MLP neurons of a small language model. Each row is named by its layer, matrix (gate and up: input weights) and neuron, and shows model dimensions 48-143. Each number is 128 + 32 x the weight over its row's rms, rounded and kept within 0 to 255. Numbers have three digits each. A neuron's up and down rows have the sign that makes its largest values positive.
Before each neuron's rows, "fires on" lists the tokens most often at its 100 highest values on Wikipedia text that the model never trained on.

fires on: " and", ",", " &", " or"
L5.gate25:125136139112185218185120165130132144148163120152134142146134129141178176131127169187174145100115144154131099132078195135195139118144137098042106158147106162142138133167137123126120087130144156125102099116183130134083135160128155106125165153129105147124125138129055102162164097192123079118
L5.up25:139142078161060151093098102122131124167153167129130128195138130147151162115098199089096096124182144193063206081128064174137119104166166075146130105134162150139162144155209125077096108145094097149161168080110086144115203103093122149129114132104105175107170176166130070152159103080111118191

fires on: "l", "w", "\"", "em", "ec", "en"
L5.gate598:178132118149094079108155134167145139133119130114114104159164160093069087129120134111197175203134144129132083169103162042169062103086104124100139097108118209103129148154132101111106104158149093101096112114119093160069158164067120132181168156110158097133164117150170095175129139158151127099
L5.up598:125129088135110181147133167094108161143133160154191069130194135124148071150135153105128129120170093133107112154157102117160118085152109133119129100129165113101078098156076137141094133157140131105166150125110118140153180094153136137120113161105149140154162102143169123183096078119180110094

fires on: " K", "K", " Y", " Z", " H", " (K"
L2.gate572:102119171046125157155160124178091076126098102100108146156126108084109184152066166107089128122075155167113131183145130104119157122109146167073157178124162095148163092130109152092047153187109141124140131136150132145076070191106091101110131170108203109162117123061113102118127094090116133110
L2.up572:149116159056115143126134113175088113131091136100052113136105106110084171119086095125141149135122138180101166142157139097096168147130110177094153131119134117123126134131144135101127180115083115125099146169122194124134053189109096109112109133121216147203104128106085140152131148112124152139

fires on: ".", " only", "en", " then", "ival"
L2.gate197:092189139094119168099083121107118146084149093173085146146130099121160059144186080114123071165158162212138147164065088143126153144097131156137115098147170120088091136105148142113129127158085106116140138132120167174086122143164090112132106090125155097153171160132134151127101154161155104127
L2.up197:064107095088092148096128095129156154108105087139130122105088110106126115100132075107133163097078130164108138097120148060114133111142127128117132085144164139201143122183143138109146116105093102111132155143069147193102168185164106122125096140151162131152096152215105097127091152181125097105

fires on: " P", " G", " T", " Br", " L"
L5.gate346:170134148145177114146138116102134105174188117065114146094143102119140122077105034106132140150147144144122151138074121139184131117143133094158135135075142213134155105164124079084081132176145130098132120134118149122151086212144089115149113167082201106123112137125131102140196199177153110093
L5.up346:105111101158162090115129156108135139117097163151139163105119115135039170161108118108088075117114066152075115152088129135073174139147127089163159191077183111131049095120172096174115198117092112157093124197167175098116153124153153149162071169173149144170166080090087164151112103184070148143

fires on: " |", "ing", " /", "ed"
L2.gate303:152093154116179119103089110175080105140181137113176101185125199086122142140094119094137140123125143133115090211107134106161092089114207090104112224152096110107129145176131155116110148185184113088104116120127073132115089128104119108123115167176097105134166064089096109049137102111118144085
L2.up303:159104186126129123082111110153131158125105153132110144109089123132053165129075105138152176124122157131112120125163075122140163157133124097105100141127146140109154122098104140096123064127113143151088092080142179134085139108151136119108076124086179184109134095157113033120127136129152153111

fires on: " |", " May", " January", " October", "17", "-"
L5.gate443:178128148125144157130130131136084098079117131114136127101102128142188110174102132089106148154163143168137144137095114166177159137111195135176113133149095184154162121188097167186044166160149093132132142099090180114094132131131173128126182124101140142123148156149143103133152152107129117118
L5.up443:120171121124169102113205168109144071153213099116096110150144103088131126148101153095113184173168148110160114098111132138135180143085102144161109109141154104198119159107101106159106095117085111139112145040137138106101100129078097185048144153108098132108110091132096076055148119150085153174

fires on: " |", "|", " entered", " won"
L2.gate89:138153140146128144107116134185105135136174182112169133202139137143121157177192138123136133083113144132137062195140147093185102132117121158107097130095070099129133150105112145092158082129125174140063071120153135150120134225126177127115138130131076139174121165097162116123103134076123121136
L2.up89:120134189095112117152111147114105117133150154130136092120136133146172115099136069082168153137136110115075143181151148153158142073112110093148113182082091082063134138053151137152149098090108164141055132147123122143113128184109104190128139093181059128170086099100138115105108122086064094115

fires on: " St", " St.", " Saint", "St", " King", " along"
L5.gate107:122108092130076144180140123140130090127096136133096097087132057140110090094174184164155091134189165133145174097153144137140138089085142136104183106073128116163139100121144144095192121123112158144083148113098150143055167140075110160155061135132120111075126150050118121114106137130107151158
L5.up107:125127062200113118173142121130132113104091103116146067122169131143147098143133111150111105131122117082090117192150173074116080133109133137116105082106126090157173138157129095078102124127121088203140151087127098098120124161062081175137128054196154215114070220135113136088109183121148075153

fires on: " and", " or", "/", "rit", "here"
L5.gate259:076184147113105197132156166142112193132105131083116157157143122134160175192126136122139197117108118140092136037136153131144076044147127133140118068105103152107098152153111156121090117157198152149106168107118098176140112172160166124126085171104142080097137110169128139103120066137102153081
L5.up259:161169151196110128147085108148200132093162067063085109106104112146125177139203186108108143193151142157126089100140097138118057137107060068082114125117165171132171168098129159036110133118136192107129165122104165114136147149129102142108150132134117131065152167176202105123183138095163146135

fires on: " |", "/", " (5", " they"
L2.gate310:145165078162126065111125150173179073087059093166143165102149140135112180091135160099109128154116128107109108135166093112112138114070133147144119110077138082120109164110153078160094101128137148121118099099117072188154083140126163130060141154138100138080176137149144133191134137138165095095
L2.up310:101108137124210111108131158177110083109116130132108111104115141071081133077116148122135124121153164087176133126162128077106165140091065118179164169125164184093103082098116102071180089128140126163086144009149117143108122099078183123086171122132101087057108138123145097117111125119138171142

fires on: "an", "en", "c", ".", "i"
L2.gate463:144152135164185139164087097149098154090085115103151126136158124126145131190131152148065076062131099146168178089098196142171158136097119101131154142126123156110101141168100144124117133116107134140125140127188102098086113123174181072146079135124167090144152131059133170162148126121050163168
L2.up463:142127104122148140092118099111138094134143090139177141091117103108131118046122172130119223140071143205083176118112132121115144147172171068126161104115159121154106130110147109103141166120108141131138147097157144119128156160097102069131116101133115109195130197222151080087139122191129156132

fires on: "C", "l", "c", "\"", "t", " \"c"
L5.gate222:164181066088119131087121105104110096088151119153079163126111096121051142123101202137126162168182141106120151157113183123083126116165117132111155148133126130088052119160176148169057136171131097119104115072145117070060137163123149151211140138090117117124178117132136184152126099154137082074
L5.up222:112149070162125141148244143188073173104096110124127133140125085113106124126102111176096170123155157103201123196150136125087102119120090169130128101138107112102162085162148139095082131062070148104089189088157149117105149153093135103190063133135120118136145151090121179160168117165086067167

fires on: " |", " of"
L2.gate109:157165106167098130108139121107142112107198121145162132229148151146178147149157116117134128119150166060100066170113111116171125107146132133134108157120151170120163169135148143127138138160126141134134108118112146105129161122145162144124157083082078097180154147115110141108122054066172098147
L2.up109:132143153132102120102133167090153101100128176153166111103097105075168119060151116128153123141078145121102108088136166132137117117166196098125111078141132157087165187173136150115192126132121213112062124163091136099160145068137153126168098121117108099125086153178132090101136139084163076108

fires on: " /", " |", " =", ")", " median"
L5.gate157:126181137131125137082129100121159163100048156134087151144168149166109077136153143153184101086066137152132167143161129133139111097055122107168149144157171176181196115119050108104102095123142134096094140133136120174085126155141120130154083193074149131132123160076176145084139165109126199093
L5.up157:150098161074139143137166151149089101106118144111190129172115135176076164143098115126087113130103127127085106115138150057123090145212169111084085163138111131148147154127063188083148114167129143134144111124134099124106123124174137206110093158125112125180095150199119121093111122167130104193

fires on: " Republican", " Liberal", " Joseph", " August", " Democratic"
L2.gate550:138137152126121135087128067122104093096091179136227131096158161164162130104177149167121087112117141148120134115100100107148102145109155176165118099094084136101129227104134151147148147172126111112144115128132106163140155136178126152138121102129075090220129171135121170135145187102158109183
L2.up550:127196081158068090156082189038078139157123106101097143096121099127127135106128116092188174088143145172186156111143140107085152093109115153205135092150060106172160159099089126146147148116132124096134171148127187118154124178193085128193102088126113139127061158135169081108150130080148105190

fires on: "j", "ø", " RUS", "ı", "ć"
L2.gate442:125140103061142090105159138125136107166152097080110202066115086079030166134107156160105099069088150182115145198190125090120153119166128149115148112139149142135163168155121127113131159162120132119072147133144135143115119210136149125137152241099164099112112130081062102153135112133208129151
L2.up442:107173125138143141060122139061105166098085163119137115157141133119136151136137075089094139180113156075104114149163078048111140109156045137184120089146144096139100119103127111147112184154092130138164161109116159150128073097077108114077169113119107118149094102103156144115060113082158118155

fires on: " and", "\n", " '"
L2.gate495:092132157109104157107105141172145162151138154113117154147150139104095148133167053124108141109054141109117126115113093087084145125136128076170145113193154121132034167128156160109115118110083134140137105141123176128128147116142089164116146127080157125156134137150018112158092108110218156118
L2.up495:184088104091092124115167028065145145161104152134107086198149127187093159101123155123065091158170082111059098112169189157109132140132153130127121111088114139132087105150102160156153133095087136145114104174164190069123111114142096099107161130114129143129127135130093097161123069189108075167

fires on: "P", "ux", " for", "ES", " Le", " c"
L5.gate118:164157141168112157115094157134150121106153157089157149102141181070130144117074157096130162128167167122137091144131099117102122118111110145143150128100069114124117138128129075140115143130084151103126146039097144096120118163111074173165198112122090132130111082128204166146064119057105064161
L5.up118:145107143101133123092139143233163120133103135089124129166111089165149064141106117114078141121153125109124075143209081099134095113096154180130119101179087098108126144093099141134131115078142118126091109140103186084115137183152108189126106082118078141160115136172174147170122105099168159177

fires on: " worked", " working", " appeared", " died", " buried", " appear"
L2.gate262:128144106114118111147124092113078158106160101126176147156113147111126108122135162141087126105151129139124100143128153118152150130108121110098147151094135183169091090224133073154128129162135115103124136135120119107086135151127159108155109159131136062177134160155099126044161163123097175138
L2.up262:168176091131129119131180118167106090146147145154134067150156136202122143094183172165172085141076120126095141131146180113126123142116083118142134169063110142150144144188061171102152181082139098096139125152122182152096155128155106120115157153139159109133097115126145077163128171146098144126

fires on: " |", "===", " ", "\"", "-", " m"
L5.gate334:100159088155108137174136145128125089117138134140163124142136077151115101123146098126157135154083208126102128129112081089182089177162148152129136168132132119095098091125125121146075076104194127115126058134137125150161142103131120128072077083139109163109149112081118066104160146095130197064
L5.up334:149171134116149150076153148132105114133194137086157159085122155087128120076139162085142147133070152069118067065149025153086146123093124155081164132099126151146141118163126132107088043126127138096116173132105172159084126132144122109104170248124137164146114146130098123103149134111162097134

fires on: " |", " list", " (5", " (9", " (", " (6"
L2.gate565:144135125133104164102150103120123108070167122166117183097120121073118177140143139155122096110108192102122123132188113123108069137104139119100162163101142108136145133188178107151129104122148161124120065086128092090086082172138129119136141084094166087214126125146156195144138115122118137173
L2.up565:129145074131137074166123152088109119116099080112134193145152105135154059059120120109147134124126150092102133111157117130131155109115132181159131146072092145112114127125108122098073111162078195123085154114145103139127140134118190063109156192130113080062130125112126138097099014118127116086

fires on: " of", " and", "d", "ad", "in"
L2.gate199:066183167111098141105131167162132138132161130112136136143097189115150075159132048099092077122147158137163118141104142099118125090131150113082106117149120178129100105114180152091150070195141142126147126091156060117109176117108080124130130151140117149121124146115147181110100089106125112064
L2.up199:083125156107088133152121100128146122163138157134139108122094152113142164159119114155156149153087095109159141134125142119116109155122115134117118100179171116079091138170183173123140131120134166134106083195168130106157098139143149174174140142159144119087131187155123136126119066141171092078

fires on: " due", "\"", " $", "fer", " while", " |"
L5.gate39:105094196106134076118151193087150129209116131104132161068109130142118091089173159123160110172094080157089131161058128134068133097088160112140135196112100113061162111126151229130156146059126111165126103134097189075163139135159127110097063096134178054169074110079132106130125128140147181094
L5.up39:208123137157166089131162124120084090132120123132160129136096146090130087111185128137121123152113116121126108098085133166137070104139148042146093061085120164134140112118083124180148077111122082146124105166201159040098095112115111118188186145120065157083139142139102107153125180145175066148

fires on: " St", " St.", " st", "St", " Saint", "-st"
L2.gate513:137125129145150131140164123096141187070108150145169110126117072128082091173154097195080062093137147097154124151096146109123093059152131089114165126099180092174120173135136097091123131123140123128079172149146132151150125149144133121210156185084152167126118181122104143164121116162103210163
L2.up513:153079149146140110134136107124082166095124180155133097138097113133129106128145158121102108139174137061207140092125151144088076097096111115105119109113150070127147160115184069049124129107088144105097153123104095146156103189128077110184114104115166144136133128100120173194115141133127157121

fires on: " |", " /", " and", "a"
L2.gate93:134123093105160137114130230130107130109129102143107155159094161059123066130114204173140110123086144197116113098096097146122065129120131107129118163186129130143124081197091107129129148144139119156104105167136134128130140143137172168235107165131132135111143125100162170103118103163122160125
L2.up93:159144150133133127143101126168160114148147150156104144143116145127123142136108188133178163131139099143095142114123129134116126115158162067095112135132129165090106108135184129147119126136098216120163069128176039175083132080135155140120143084133093150121154118134188115126140050145175166141

fires on: " |"
L2.gate345:103138159087149095078161144161162101133145099128161153183117122118124135135092138145097147145107139106107132149134139084161117075146133133150128191129142122086097118137153175105104035144150186158096122125169172150096145189150079113081122111116121119136138104031090124124104115137128076109
L2.up345:113133145183152108193104126166157190127159142115160155065137081123099135186102125151212102105087124131173148171131083132159111164106126145164083106130159110137138080117117093097141176107129173135073094094090100170164114092154154131104139153121107121057116117128132076114109128084105160107